config.yaml
head_dim: 64
activation: "tanh_gelu"
qk_norm: false
attn_scale: 0.125
parallel_block: false
extras: ["capped logits"]
init: "normal"
grad_clip: 0.5
final_lr_fraction: 0.1
seq_len: 1024
dataset: "wikipedia_en"
MLP neurons of a small language model. Each row is named by its layer, matrix (down: output weights) and neuron, and shows model dimensions 282-409. Each number is 50 + 15 x the weight over its row's rms, rounded and kept within 0 to 99.
A block is one neuron, or neurons of one layer that tend to fire together. After each block is what it responds to, as a language model described it from the Wikipedia text at the highest values.

L6.down2130:29 69 60 56 32 60 48 37 50 62 37 46 25 63 68 45 28 66 58 47 36 56 63 47 29 63 78 52 14 37 32 34 61 54 71 51 55 51 76 55 48 29 28 54 41 69 65 51 58 38 75 46 44 36 40 42 38 36 41 61 46 60 33 39 78 55 44 41 09 72 59 48 38 48 99 61 30 59 44 74 72 48 67 26 39 41 71 77 49 45 39 37 52 30 73 54 44 47 40 67 24 73 50 69 45 61 45 48 52 58 20 51 60 29 57 53 43 69 53 69 66 57 48 31 31 46 52 34
Description: Paragraph-break newline

L5.down138:65 56 67 54 56 37 53 36 53 14 64 58 57 29 27 32 68 50 56 40 86 69 79 63 58 52 42 52 62 45 67 42 32 23 55 43 67 54 52 17 57 57 45 67 73 48 38 55 48 64 59 42 63 38 77 37 17 51 57 59 06 50 65 47 34 49 65 48 53 48 29 40 37 37 58 60 58 45 84 44 48 50 35 40 60 47 58 62 44 65 67 47 59 42 57 40 70 51 53 38 54 28 36 50 66 58 64 19 67 62 54 41 66 40 56 47 58 41 53 41 41 30 54 61 55 37 60 55
L5.down509:37 38 59 64 63 59 58 51 41 46 74 57 66 71 56 70 49 26 55 37 66 43 73 40 63 88 40 48 58 43 13 26 36 57 40 42 39 56 68 33 59 62 44 55 42 19 68 53 38 32 67 73 36 49 67 67 47 67 28 41 55 38 49 66 69 66 28 57 48 59 63 56 56 64 49 40 35 80 45 28 50 47 74 43 51 38 32 62 71 38 43 48 34 45 67 48 24 29 70 55 87 44 63 46 55 42 31 66 62 62 83 56 35 64 42 46 67 41 58 25 57 53 16 33 65 62 67 53
L5.down1094:57 63 51 56 57 41 43 63 48 32 38 50 66 29 23 44 10 51 52 54 36 64 46 38 71 54 59 60 52 48 17 57 27 45 53 31 46 43 39 51 36 33 76 43 72 58 75 53 66 33 28 53 61 54 53 53 57 33 39 52 42 43 46 43 48 71 64 51 73 26 63 30 36 54 54 38 62 41 46 70 37 39 39 45 43 60 38 25 53 30 75 60 33 35 78 61 52 47 35 40 47 52 25 64 67 78 31 63 65 81 64 51 79 24 55 78 56 59 52 38 62 53 37 34 65 54 84 61
L5.down1104:47 48 29 47 52 41 67 64 52 66 42 44 33 16 68 30 72 63 42 84 34 70 24 55 27 39 36 49 74 36 32 25 57 46 48 52 29 16 56 79 50 52 65 48 66 36 36 47 32 48 33 57 60 40 37 18 57 62 49 46 31 48 59 47 63 55 35 38 44 58 77 35 56 67 61 61 46 53 56 45 34 65 52 55 67 51 75 44 29 50 49 32 67 78 59 52 75 48 17 18 21 57 29 47 62 64 73 26 24 60 54 52 63 44 48 57 57 66 31 47 53 58 51 49 54 50 66 79
L5.down1147:50 61 46 47 46 63 39 59 37 42 25 73 58 60 53 31 53 20 52 43 44 69 55 30 71 56 53 41 41 35 48 49 36 48 32 51 46 31 71 38 49 37 39 52 70 53 56 64 58 23 58 50 30 71 63 68 68 81 85 61 54 68 56 50 71 73 27 57 56 41 39 36 72 46 72 53 67 81 45 50 59 61 56 44 44 62 68 47 70 86 45 56 68 40 25 50 57 61 57 26 55 40 48 55 20 49 28 60 49 61 60 67 53 37 42 63 44 59 58 46 65 79 46 49 61 74 51 82
L5.down1550:50 20 63 56 53 63 63 80 31 70 56 61 63 35 33 67 34 47 54 45 11 79 33 76 37 40 49 43 67 51 39 43 55 54 24 35 41 71 75 58 54 43 31 46 54 47 25 54 25 69 60 45 56 46 64 16 17 30 52 45 65 40 61 62 50 56 45 56 30 46 72 59 68 23 69 65 46 36 33 46 33 46 42 36 37 25 66 38 72 63 60 67 37 45 49 39 58 64 23 52 71 65 49 59 64 61 48 49 28 79 52 51 80 51 20 37 59 77 20 43 30 44 47 33 29 51 68 84
L5.down1827:31 45 57 46 27 56 71 54 43 68 50 60 73 40 61 56 24 49 47 75 40 60 39 47 35 50 63 50 28 24 40 43 58 58 30 59 36 38 59 61 65 27 40 41 60 35 57 44 38 44 42 79 78 42 42 57 63 51 45 25 60 49 55 71 81 68 58 42 58 34 52 62 54 43 68 70 43 73 83 55 43 52 41 36 44 61 62 57 59 64 39 52 55 37 57 55 55 40 31 23 07 65 54 44 38 60 47 43 37 65 36 29 32 43 29 52 68 69 52 45 34 48 63 49 49 37 73 80
L5.down2726:60 50 60 72 36 51 44 41 57 22 39 60 60 37 31 62 43 50 54 14 28 29 23 58 62 32 57 45 44 61 35 53 38 74 57 61 53 34 61 64 39 54 31 65 63 71 56 29 43 56 52 75 59 60 32 59 56 36 35 42 21 78 28 45 38 32 77 33 29 37 19 18 75 42 31 39 23 41 63 50 60 39 57 68 35 64 49 45 48 44 66 30 49 20 79 53 44 44 61 27 44 71 39 36 37 60 18 38 56 59 40 49 38 43 60 58 49 20 39 52 42 64 40 16 52 70 66 57
Description: Romance-language title words

L6.down2686:53 68 60 54 43 45 39 57 61 93 47 53 49 32 42 27 57 39 42 63 57 48 43 44 64 53 55 44 66 25 07 31 34 60 57 39 62 59 48 45 45 72 69 63 66 51 42 33 37 69 50 42 60 46 37 38 42 66 49 54 43 45 31 49 48 38 30 64 62 45 25 46 12 24 44 44 57 79 57 57 61 54 46 45 48 51 53 62 56 55 58 58 42 80 53 64 45 57 40 56 72 46 39 44 64 34 41 57 34 36 47 59 42 46 63 49 50 46 40 32 42 40 60 49 42 91 80 52
Description: Mid-word pieces of repeated names

L2.down464:41 38 38 87 59 56 26 55 23 60 28 44 52 32 47 54 58 56 54 44 55 73 29 64 53 47 33 48 55 52 52 60 80 32 59 57 37 30 49 67 48 73 13 68 46 57 93 61 49 32 57 41 42 80 38 69 55 57 49 54 40 45 45 58 63 45 57 60 18 57 69 61 38 63 47 64 82 38 63 67 45 56 34 40 43 49 30 67 23 64 43 47 25 27 19 51 41 20 42 40 69 34 49 40 46 27 28 59 37 28 52 45 66 56 57 62 54 54 54 31 38 32 29 52 44 65 23 69
L2.down465:56 49 17 41 70 52 53 76 25 38 35 34 34 46 75 29 66 50 54 62 49 77 66 47 64 30 66 61 47 37 65 74 71 49 37 64 34 60 41 57 34 62 44 18 38 58 67 66 47 10 71 41 69 49 67 50 49 54 42 29 29 30 79 46 35 63 43 43 69 32 18 64 45 48 53 27 29 55 32 54 47 73 52 51 57 30 39 47 35 49 40 42 53 69 67 60 47 24 40 66 60 52 38 40 64 60 56 56 86 28 60 48 71 39 64 83 53 76 59 30 34 37 66 58 50 67 36 44
L2.down567:42 40 96 49 55 48 78 33 73 47 58 61 64 41 31 39 48 43 43 26 56 42 69 66 56 67 46 23 30 17 55 51 74 52 65 54 79 60 78 74 53 42 70 30 63 39 28 62 53 50 62 58 51 82 43 39 59 56 27 21 62 35 71 71 47 42 39 66 60 54 36 55 51 51 51 57 57 26 68 57 83 53 33 28 60 09 53 36 43 34 32 52 31 10 34 37 51 20 68 57 43 76 48 21 77 50 61 58 62 31 67 51 70 32 56 44 66 48 33 48 57 33 44 46 70 46 71 79
L2.down1059:54 45 54 32 48 41 63 58 49 52 49 47 58 45 52 65 31 51 48 41 10 78 47 49 23 30 76 59 57 20 46 71 29 54 64 25 51 23 40 47 49 60 30 37 44 49 30 69 46 36 37 32 57 53 68 64 54 58 71 50 48 27 53 43 54 71 38 39 59 40 29 48 29 58 52 59 56 47 58 16 55 29 70 24 61 62 66 34 59 62 45 34 41 43 52 50 38 49 48 51 38 53 49 65 63 64 53 51 77 52 43 36 72 56 27 56 68 28 47 31 38 34 32 28 65 69 45 64
L2.down1524:66 34 35 55 68 64 47 42 75 49 33 79 40 51 30 22 51 84 38 76 68 26 61 67 38 38 49 21 46 34 41 58 45 42 72 42 30 83 26 57 24 36 56 70 39 63 43 45 31 57 39 69 60 50 70 63 52 42 57 57 61 28 43 78 51 24 43 38 49 51 72 53 54 47 53 29 45 71 53 63 50 83 87 52 23 57 53 68 69 54 59 36 40 51 43 66 54 47 36 48 45 37 59 62 22 40 27 59 69 62 55 48 54 61 72 53 58 17 39 69 79 25 41 59 32 43 80 43
L2.down1652:68 45 46 39 68 48 63 52 41 54 67 48 29 42 44 42 56 59 71 55 26 70 25 49 63 43 74 28 44 17 57 81 51 64 32 78 16 71 57 69 44 64 55 39 26 46 62 38 59 48 54 51 41 84 71 46 48 35 30 30 18 26 36 65 49 41 74 54 71 65 50 50 51 39 46 73 51 46 71 44 70 66 21 41 84 58 31 67 41 82 52 26 84 40 63 94 47 63 48 37 31 58 33 44 67 54 44 59 49 39 55 46 63 39 64 27 72 53 49 35 46 50 47 57 53 70 74 54
L2.down1658:39 40 56 49 74 16 54 67 85 78 52 45 45 66 72 62 46 53 40 49 25 38 36 72 42 55 45 68 39 53 48 65 68 36 44 49 19 59 27 65 04 52 45 39 49 44 50 47 52 55 55 50 47 52 26 46 53 41 47 43 38 38 39 55 32 43 76 34 67 31 46 42 64 44 65 49 43 22 80 40 60 49 43 55 68 50 59 39 48 29 67 45 51 48 57 62 39 49 54 53 41 52 77 40 60 54 17 67 50 39 75 43 52 44 54 62 51 47 41 50 60 52 38 85 54 77 68 52
L2.down2049:73 52 29 59 42 53 70 55 42 42 62 66 60 57 62 34 47 48 59 54 19 56 54 33 58 24 75 39 41 67 40 51 30 72 50 39 47 55 50 49 64 68 55 41 24 31 32 52 50 56 45 60 34 53 56 53 53 74 72 28 58 43 46 51 71 56 36 19 49 50 10 12 72 39 27 48 55 64 54 54 30 51 30 53 75 44 47 49 52 63 51 67 31 43 44 57 36 52 48 20 49 51 55 36 53 59 61 56 44 15 42 33 45 32 56 43 56 42 62 63 73 46 63 30 60 57 58 45
Description: Mid-word name completions

L2.down186:39 60 60 69 46 52 20 52 46 58 79 70 55 75 58 60 72 50 63 48 57 61 53 44 48 50 39 75 48 78 59 52 44 56 78 30 48 34 55 51 58 51 54 51 62 44 40 45 37 52 62 76 61 83 65 51 57 07 62 52 48 51 38 71 52 38 42 51 38 52 41 35 50 13 52 52 48 64 68 37 49 43 59 69 53 54 74 47 36 74 53 56 70 65 53 79 39 50 59 41 21 68 67 67 78 27 40 24 20 37 37 50 75 64 41 49 26 66 36 56 20 38 52 50 64 38 37 53
L2.down474:45 50 42 49 27 57 43 78 68 85 59 44 61 41 67 36 29 90 70 35 47 39 48 69 44 11 45 41 29 29 44 30 00 87 59 45 61 57 33 52 76 46 55 39 52 53 69 60 51 58 57 45 42 40 65 48 45 68 71 39 88 52 63 51 56 75 60 38 57 19 62 46 66 53 52 59 48 54 60 34 35 69 36 57 35 54 45 44 41 53 31 31 33 50 65 54 46 61 34 42 53 46 19 66 50 59 48 57 47 68 62 57 80 62 27 17 62 50 44 53 52 64 20 69 38 57 47 46
L2.down943:38 51 64 84 44 66 53 76 60 69 67 44 52 54 59 52 55 63 29 63 40 53 30 75 81 74 43 20 39 80 45 50 39 61 36 31 28 55 50 29 38 59 51 63 41 53 35 64 35 34 62 69 50 38 58 56 21 33 52 66 63 62 73 28 39 49 56 53 34 40 46 45 56 48 51 45 78 28 78 45 77 46 53 48 25 39 31 72 46 72 52 52 56 46 44 84 40 45 69 53 37 41 31 58 47 40 31 44 30 73 45 56 46 72 63 49 44 32 38 29 46 44 41 67 31 23 31 44
L2.down1182:64 49 58 66 64 47 91 81 44 60 63 33 70 68 51 58 63 67 59 27 44 28 33 35 42 47 62 24 21 70 65 46 25 46 72 54 45 59 71 70 63 32 39 63 64 67 24 27 46 55 61 71 40 56 64 75 18 45 17 58 65 71 56 21 51 71 24 47 48 66 54 55 40 52 52 45 42 60 84 53 48 41 55 71 28 56 69 69 77 46 26 43 43 58 50 52 57 36 44 56 44 13 48 41 40 51 49 56 44 67 62 60 79 76 72 42 65 22 66 41 43 56 68 78 42 68 55 50
L2.down1685:46 88 26 57 33 40 59 80 37 22 60 56 63 42 55 62 66 16 64 57 62 48 28 55 51 60 63 68 31 40 37 32 45 60 45 53 54 30 50 73 32 22 30 64 41 53 23 75 52 32 46 40 55 56 61 39 60 35 41 43 43 49 49 57 41 41 18 47 42 33 23 56 56 43 46 46 57 47 49 23 39 56 60 42 49 68 35 54 37 45 59 40 68 34 42 52 62 42 64 52 82 23 26 47 50 25 55 52 33 66 67 35 53 61 65 79 70 43 24 32 70 61 23 62 36 42 61 71
L2.down1700:38 74 58 54 69 26 37 39 40 48 34 45 92 36 97 58 44 37 36 36 43 65 40 63 37 35 49 90 59 82 64 61 36 71 59 61 55 23 20 40 45 47 42 36 55 58 59 37 52 40 56 51 62 63 58 44 38 54 49 60 67 45 57 78 38 50 33 51 53 50 37 46 31 21 65 23 42 54 56 51 46 20 35 40 79 58 76 50 46 56 61 52 49 62 31 36 40 58 59 43 63 36 32 25 43 56 60 51 65 79 62 68 36 54 69 70 58 38 55 56 33 79 59 53 57 32 30 64
L2.down2543:53 58 54 37 55 54 39 66 53 54 48 44 64 82 35 33 54 50 96 83 64 36 67 49 30 76 47 76 69 46 55 73 49 58 63 79 65 44 45 52 59 55 61 53 62 90 42 68 44 62 45 33 33 57 73 56 65 56 54 53 62 65 64 81 38 43 57 28 55 40 43 59 61 61 20 40 43 54 21 47 52 32 67 51 54 49 17 59 57 25 65 59 59 43 34 55 36 49 44 25 56 53 49 55 26 41 47 34 44 53 65 61 23 29 58 60 50 62 48 65 23 62 58 42 60 34 24 18
L2.down2738:42 48 53 65 24 62 72 31 40 53 58 63 73 42 35 65 33 35 27 67 56 54 58 36 66 65 56 36 42 69 34 45 58 45 53 31 41 46 66 55 31 58 56 43 34 57 49 73 13 66 30 60 33 41 43 39 57 53 41 56 48 54 45 34 59 40 73 81 32 27 82 34 45 46 36 56 45 61 54 33 66 46 35 71 58 48 77 34 21 75 31 39 58 54 54 42 48 51 25 43 26 37 43 57 57 61 52 77 42 71 66 55 62 48 62 43 33 47 75 51 75 28 54 30 50 32 73 73
Description: Inside foreign multiword names

L5.down79:71 40 50 68 57 58 48 21 14 59 42 33 53 45 66 36 56 35 68 40 57 41 66 36 45 38 45 46 45 58 37 46 64 57 52 33 55 61 44 46 51 29 45 69 26 66 45 46 47 16 49 69 35 72 30 57 56 53 56 33 52 54 42 40 57 72 26 47 37 51 64 44 60 38 48 34 66 34 45 57 43 68 60 37 52 48 42 57 56 20 37 65 57 74 69 53 48 63 57 51 46 41 53 68 22 44 60 42 55 70 58 29 35 56 47 53 50 52 39 84 66 31 16 43 49 53 34 47
L5.down115:59 77 56 56 54 60 73 47 31 36 54 36 52 57 69 59 55 66 35 47 26 68 55 81 30 59 49 47 47 65 59 55 36 38 62 40 49 61 62 49 45 56 26 58 40 67 47 66 19 69 49 52 48 41 30 48 66 31 66 51 38 39 55 63 47 45 48 56 67 55 68 55 57 50 38 82 44 45 44 53 43 78 35 62 31 60 64 55 72 41 56 53 29 08 40 29 55 51 56 56 41 80 42 53 40 65 55 56 47 28 65 12 47 71 42 45 56 76 64 82 60 37 61 55 47 45 47 48
L5.down443:47 64 33 24 40 41 46 66 43 65 27 47 65 57 50 55 46 59 35 55 34 61 57 66 75 52 65 50 70 33 59 80 77 54 59 30 61 35 39 66 52 49 56 39 66 38 49 58 59 54 56 73 64 62 65 62 32 44 59 45 37 69 32 54 24 64 54 83 49 51 53 55 29 29 41 53 31 37 39 58 56 57 60 37 67 71 46 47 44 31 32 62 49 47 36 82 27 42 26 75 47 54 62 40 25 71 33 46 33 41 52 51 57 47 50 48 61 48 52 41 56 50 39 46 59 70 70 82
L5.down563:46 38 58 43 43 60 50 25 66 76 73 48 56 36 39 31 45 25 68 53 51 41 67 58 44 50 90 66 71 50 52 67 62 70 42 52 28 55 61 39 37 36 48 49 65 49 72 68 61 49 30 79 32 58 33 31 24 70 42 48 49 61 84 42 41 38 54 14 36 71 49 45 47 48 39 56 66 38 42 53 38 57 47 58 55 42 66 37 60 49 62 56 68 48 33 28 80 37 56 59 46 47 67 38 52 80 47 43 56 67 80 74 45 63 49 67 61 37 36 55 41 54 56 35 63 50 49 54
L5.down1210:51 56 51 64 81 57 62 37 60 80 61 81 38 49 48 55 78 52 45 67 50 48 60 48 79 39 74 49 55 69 65 68 47 51 44 33 49 38 37 54 62 44 23 50 86 36 53 55 40 35 57 47 42 44 24 54 42 37 58 57 33 62 27 45 33 84 07 53 45 49 67 28 88 46 44 74 61 63 71 43 72 48 59 40 42 20 47 49 52 57 57 35 54 73 29 40 66 56 44 43 40 32 77 37 30 73 51 38 68 58 26 54 43 51 52 60 56 58 50 61 60 47 34 27 85 74 35 53
L5.down1721:38 66 56 55 39 56 49 71 47 65 36 55 60 52 64 24 48 15 43 61 32 42 61 52 32 47 54 65 62 41 31 46 46 66 53 77 55 39 41 28 52 33 36 42 49 42 52 53 57 54 68 86 42 46 55 36 54 43 64 39 41 47 67 42 58 49 43 25 66 57 51 49 44 31 73 75 52 42 68 57 25 54 39 34 51 34 81 56 30 37 50 91 46 73 56 40 48 48 32 41 53 70 32 48 49 65 72 40 35 38 56 73 74 60 20 52 79 68 54 80 30 53 40 42 58 44 69 49
L5.down2031:48 41 62 43 57 55 26 37 76 54 79 15 60 45 57 49 50 52 53 34 47 44 41 40 65 70 39 46 51 42 55 37 28 63 83 56 63 57 42 45 41 57 21 39 73 72 37 47 46 50 24 33 44 51 58 24 37 39 71 57 41 55 87 57 12 52 45 14 51 56 37 52 38 49 29 49 59 66 56 55 55 49 45 24 70 42 42 47 47 67 33 28 35 87 54 61 57 35 57 62 74 57 51 47 45 31 24 51 36 56 48 59 40 43 36 25 67 50 21 84 53 64 52 77 35 31 32 64
L5.down2578:36 52 35 62 81 57 55 60 35 67 23 55 76 37 36 49 55 67 55 48 45 56 70 58 31 46 69 40 55 52 17 43 61 59 61 32 86 63 19 51 50 53 57 33 55 58 51 60 57 65 54 60 45 33 30 34 50 59 55 44 51 37 62 73 61 53 55 39 67 55 38 75 67 54 39 41 58 50 22 78 62 61 68 51 35 87 64 57 54 61 69 48 61 31 52 66 64 47 46 80 55 64 45 55 63 49 41 34 47 45 62 39 65 35 56 40 66 31 71 53 33 46 43 54 59 44 52 45
Description: Repeated-name continuation tokens

L6.down2014:40 33 47 42 14 64 59 45 66 23 59 46 38 56 55 45 42 92 44 71 55 39 45 42 44 64 59 54 64 36 54 73 71 27 58 29 31 50 56 50 40 48 58 51 24 38 53 62 70 43 35 61 52 41 32 44 45 61 71 71 76 50 55 37 56 48 55 41 39 51 69 75 50 57 55 46 39 70 51 10 30 54 54 57 67 47 59 44 22 51 67 30 58 58 59 57 39 37 11 36 36 49 40 48 76 69 65 51 39 38 43 31 35 62 62 62 45 27 48 36 16 67 49 61 63 46 61 57
Description: Separators in lists and tables

L5.down21:43 74 60 35 26 39 33 44 49 36 35 28 37 39 25 52 60 42 47 69 25 55 57 54 53 56 63 61 09 42 42 40 40 42 21 23 60 49 44 41 58 39 51 40 41 66 45 63 39 60 64 61 65 52 44 63 17 68 45 47 61 53 43 54 65 40 47 48 16 47 78 30 54 52 72 52 57 44 64 35 47 47 33 43 53 55 48 55 67 68 48 45 22 82 58 49 70 36 41 26 63 40 42 63 29 59 40 46 32 54 55 56 32 56 71 54 49 42 43 59 39 29 39 47 41 25 57 78
L5.down168:52 78 26 62 43 42 67 89 55 39 61 71 56 61 06 41 35 43 58 59 33 59 85 55 38 51 49 72 14 56 42 44 48 64 64 38 68 67 65 37 36 50 34 44 44 57 37 28 61 30 21 51 58 50 47 21 69 43 39 72 40 41 38 60 41 44 35 82 08 70 63 27 81 43 59 60 39 44 36 15 32 55 47 63 47 45 51 81 40 46 75 56 25 63 32 37 35 65 46 59 64 29 58 59 42 30 77 67 40 28 37 51 56 57 63 53 42 35 58 47 54 63 44 72 80 57 46 44
L5.down392:71 59 38 60 29 43 28 42 61 53 81 35 42 47 67 52 36 70 43 13 38 36 46 67 62 51 45 32 48 19 37 58 39 14 61 70 56 58 50 38 87 51 59 29 53 61 42 50 54 30 42 60 26 42 25 47 62 47 78 67 67 48 46 44 50 70 16 45 41 74 67 65 39 60 40 50 54 72 26 65 55 79 63 59 35 69 48 72 66 44 43 49 48 35 66 64 49 55 49 22 55 17 34 48 43 37 25 54 50 46 66 32 30 65 69 70 28 34 61 40 53 59 68 45 59 30 67 44
L5.down568:50 49 47 40 48 82 47 63 32 38 50 57 52 53 65 70 41 70 36 41 65 45 44 52 62 19 47 48 43 34 69 64 96 36 91 57 55 52 57 52 22 40 27 41 60 64 66 59 59 42 75 62 51 53 54 48 31 56 60 65 68 45 42 41 52 34 49 57 25 24 61 27 50 45 29 26 54 38 60 30 57 61 34 32 52 27 42 89 63 34 19 36 52 19 47 54 51 76 44 46 31 22 22 34 77 61 65 60 83 47 29 43 38 63 42 25 38 50 56 36 60 50 39 16 60 75 37 38
L5.down1238:59 68 68 61 77 58 62 53 57 61 64 46 34 56 38 66 80 22 78 62 55 58 10 18 52 58 54 47 47 69 52 56 53 48 44 60 16 51 36 84 45 60 43 18 66 50 74 61 48 59 74 73 35 59 50 60 61 19 46 50 53 31 50 44 27 30 39 61 48 68 63 45 47 61 56 31 43 46 35 61 56 55 83 61 59 34 58 79 44 31 62 51 36 14 63 35 74 40 51 54 31 65 37 40 25 59 57 50 35 48 73 44 64 62 56 61 28 35 57 75 47 51 34 70 70 68 35 53
L5.down1255:67 48 46 42 32 70 45 82 38 69 40 58 76 72 34 51 49 71 59 64 62 64 73 21 58 68 40 44 28 63 27 55 67 56 52 13 70 36 58 55 79 55 68 57 42 27 47 33 67 46 11 58 63 43 74 49 98 16 44 50 52 60 23 66 64 49 43 39 43 61 58 43 79 41 76 21 46 48 63 47 42 68 47 40 55 68 35 65 35 73 43 54 76 65 52 52 62 48 60 19 62 47 60 82 43 46 57 61 62 59 48 51 45 50 62 71 41 67 44 40 63 72 64 41 43 63 46 68
L5.down1533:41 63 47 31 74 51 52 35 51 56 33 71 48 55 68 42 47 47 62 63 73 73 43 52 86 32 26 48 47 55 59 48 39 28 46 54 64 48 67 51 60 58 79 45 33 38 47 39 47 37 64 51 47 53 54 27 52 57 25 62 43 44 28 53 48 31 50 63 17 75 36 52 55 73 53 34 82 41 59 61 34 38 61 51 44 72 22 87 37 84 49 50 56 45 66 46 30 61 52 58 70 19 21 35 84 67 43 80 20 45 92 47 62 56 67 48 57 62 60 52 39 57 52 61 45 44 39 66
L5.down2751:58 42 46 51 71 53 12 58 36 50 63 45 52 40 34 44 49 59 16 45 68 58 49 34 18 18 19 79 43 56 31 28 53 66 52 45 43 21 55 38 21 37 57 23 43 58 47 71 66 54 28 49 57 59 64 30 44 48 64 55 87 65 49 47 57 43 36 66 30 85 58 59 41 49 75 54 42 47 49 86 65 44 44 27 37 39 63 62 71 33 49 41 49 31 33 28 39 55 42 29 44 48 74 54 53 39 72 62 74 71 30 61 59 36 49 65 68 35 62 61 54 46 75 28 52 30 35 59
Description: Paragraph break newline

L2.down287:52 78 67 49 47 63 20 60 62 60 47 66 60 45 60 73 44 70 32 36 35 43 52 40 64 31 64 39 67 52 43 50 52 48 13 21 24 42 28 32 32 40 72 36 57 53 72 50 63 55 48 65 56 58 58 67 68 46 72 44 58 62 34 61 58 45 39 42 40 39 65 52 63 60 48 54 42 68 44 30 28 34 75 24 52 18 57 67 79 31 44 59 35 31 48 79 47 48 22 44 22 39 59 50 32 60 50 68 34 29 15 40 40 66 76 41 35 21 64 52 48 82 41 50 38 59 33 47
L2.down849:54 56 65 46 64 40 59 22 36 42 66 66 52 24 63 15 35 09 41 27 62 46 30 64 79 53 55 66 36 60 36 53 55 40 63 51 54 46 80 60 37 50 62 32 44 35 65 48 45 46 56 32 40 37 63 73 62 53 61 25 38 51 13 60 45 25 50 42 24 14 62 50 68 56 64 54 53 65 57 46 23 54 75 61 49 39 64 46 58 60 45 29 88 38 37 61 46 51 61 31 76 74 51 70 54 47 65 52 57 23 67 36 60 54 56 60 51 50 59 54 61 69 60 67 63 31 97 50
L2.down1861:75 38 48 35 48 54 44 44 58 49 60 69 42 53 38 29 44 36 49 63 39 44 35 29 44 57 50 76 10 52 40 48 44 40 45 74 54 51 76 47 56 43 54 36 40 43 71 30 46 65 31 32 48 37 36 30 73 56 61 19 27 64 55 54 40 57 49 21 32 35 58 64 42 55 56 25 46 45 53 22 40 22 68 76 58 88 40 35 81 54 47 50 54 55 61 85 63 49 27 36 34 35 45 40 61 48 31 54 58 30 54 45 29 52 44 53 64 53 19 41 59 39 60 55 31 46 41 38
L2.down2048:55 57 37 33 55 56 40 67 62 61 93 48 61 58 46 49 35 48 64 42 39 53 42 60 53 56 49 55 52 43 62 46 77 59 59 39 59 20 39 54 58 45 70 23 53 43 32 58 62 32 67 67 54 52 30 67 65 52 47 61 54 71 47 41 58 34 60 52 00 37 45 44 54 40 47 61 54 68 76 32 57 58 53 43 42 57 36 82 33 72 59 65 55 56 35 45 40 35 26 35 04 51 51 54 27 51 63 37 26 35 51 54 48 54 28 38 35 74 41 54 45 58 46 59 50 30 49 69
L2.down2217:49 47 43 70 62 71 47 65 57 48 64 71 45 42 47 29 31 71 40 53 50 58 41 37 52 67 57 59 23 68 44 76 20 54 53 17 50 50 51 38 40 65 59 51 46 23 44 71 66 68 29 51 36 41 25 46 47 36 55 72 55 72 44 43 52 54 27 23 40 29 43 75 68 35 40 46 43 59 32 39 35 44 79 83 43 50 31 45 27 78 48 45 52 33 63 72 59 56 37 30 42 56 71 73 48 21 63 67 55 37 41 66 81 29 47 59 51 42 35 46 44 40 58 75 47 59 70 28
L2.down2603:66 77 48 62 56 63 82 46 41 36 52 68 05 42 30 48 47 45 45 66 49 66 63 13 27 51 37 36 02 38 70 69 32 35 40 66 54 60 55 62 54 70 28 69 38 43 52 37 29 42 54 18 36 48 56 29 42 57 42 41 47 45 54 78 40 26 29 72 50 70 35 55 45 12 41 39 30 40 53 55 40 18 70 49 59 67 82 67 56 56 32 74 70 23 53 54 39 17 53 51 39 53 63 40 30 92 53 59 51 33 58 37 53 31 64 39 58 45 65 60 35 45 51 23 43 39 35 43
L2.down2683:39 50 50 32 50 50 51 69 53 48 50 71 67 65 68 27 42 35 54 57 36 71 49 11 79 54 57 59 37 62 41 43 32 55 55 43 44 65 53 69 52 61 09 18 29 47 51 37 30 49 56 58 54 92 32 24 62 56 67 47 65 41 38 67 50 58 57 33 60 31 62 60 64 49 51 53 39 56 50 49 21 64 13 79 43 18 34 80 39 81 38 57 47 51 49 53 51 34 47 32 60 61 49 41 71 57 48 36 51 33 31 64 47 51 42 49 61 57 54 85 47 43 69 39 40 40 70 60
L2.down2767:74 51 28 49 44 42 25 62 54 44 38 27 25 62 50 57 52 62 35 65 32 65 57 40 75 48 58 52 32 30 31 63 44 38 55 27 46 63 85 41 34 37 49 43 27 40 62 40 61 85 50 44 24 60 44 52 56 70 54 50 40 49 37 62 59 18 37 33 44 60 36 50 57 39 91 30 80 37 47 47 65 57 53 54 42 42 68 68 28 58 48 60 58 37 49 60 32 68 38 68 32 49 48 64 61 36 36 48 46 37 70 32 47 40 58 67 34 40 46 62 65 72 29 45 53 61 49 43
Description: Blank line before sections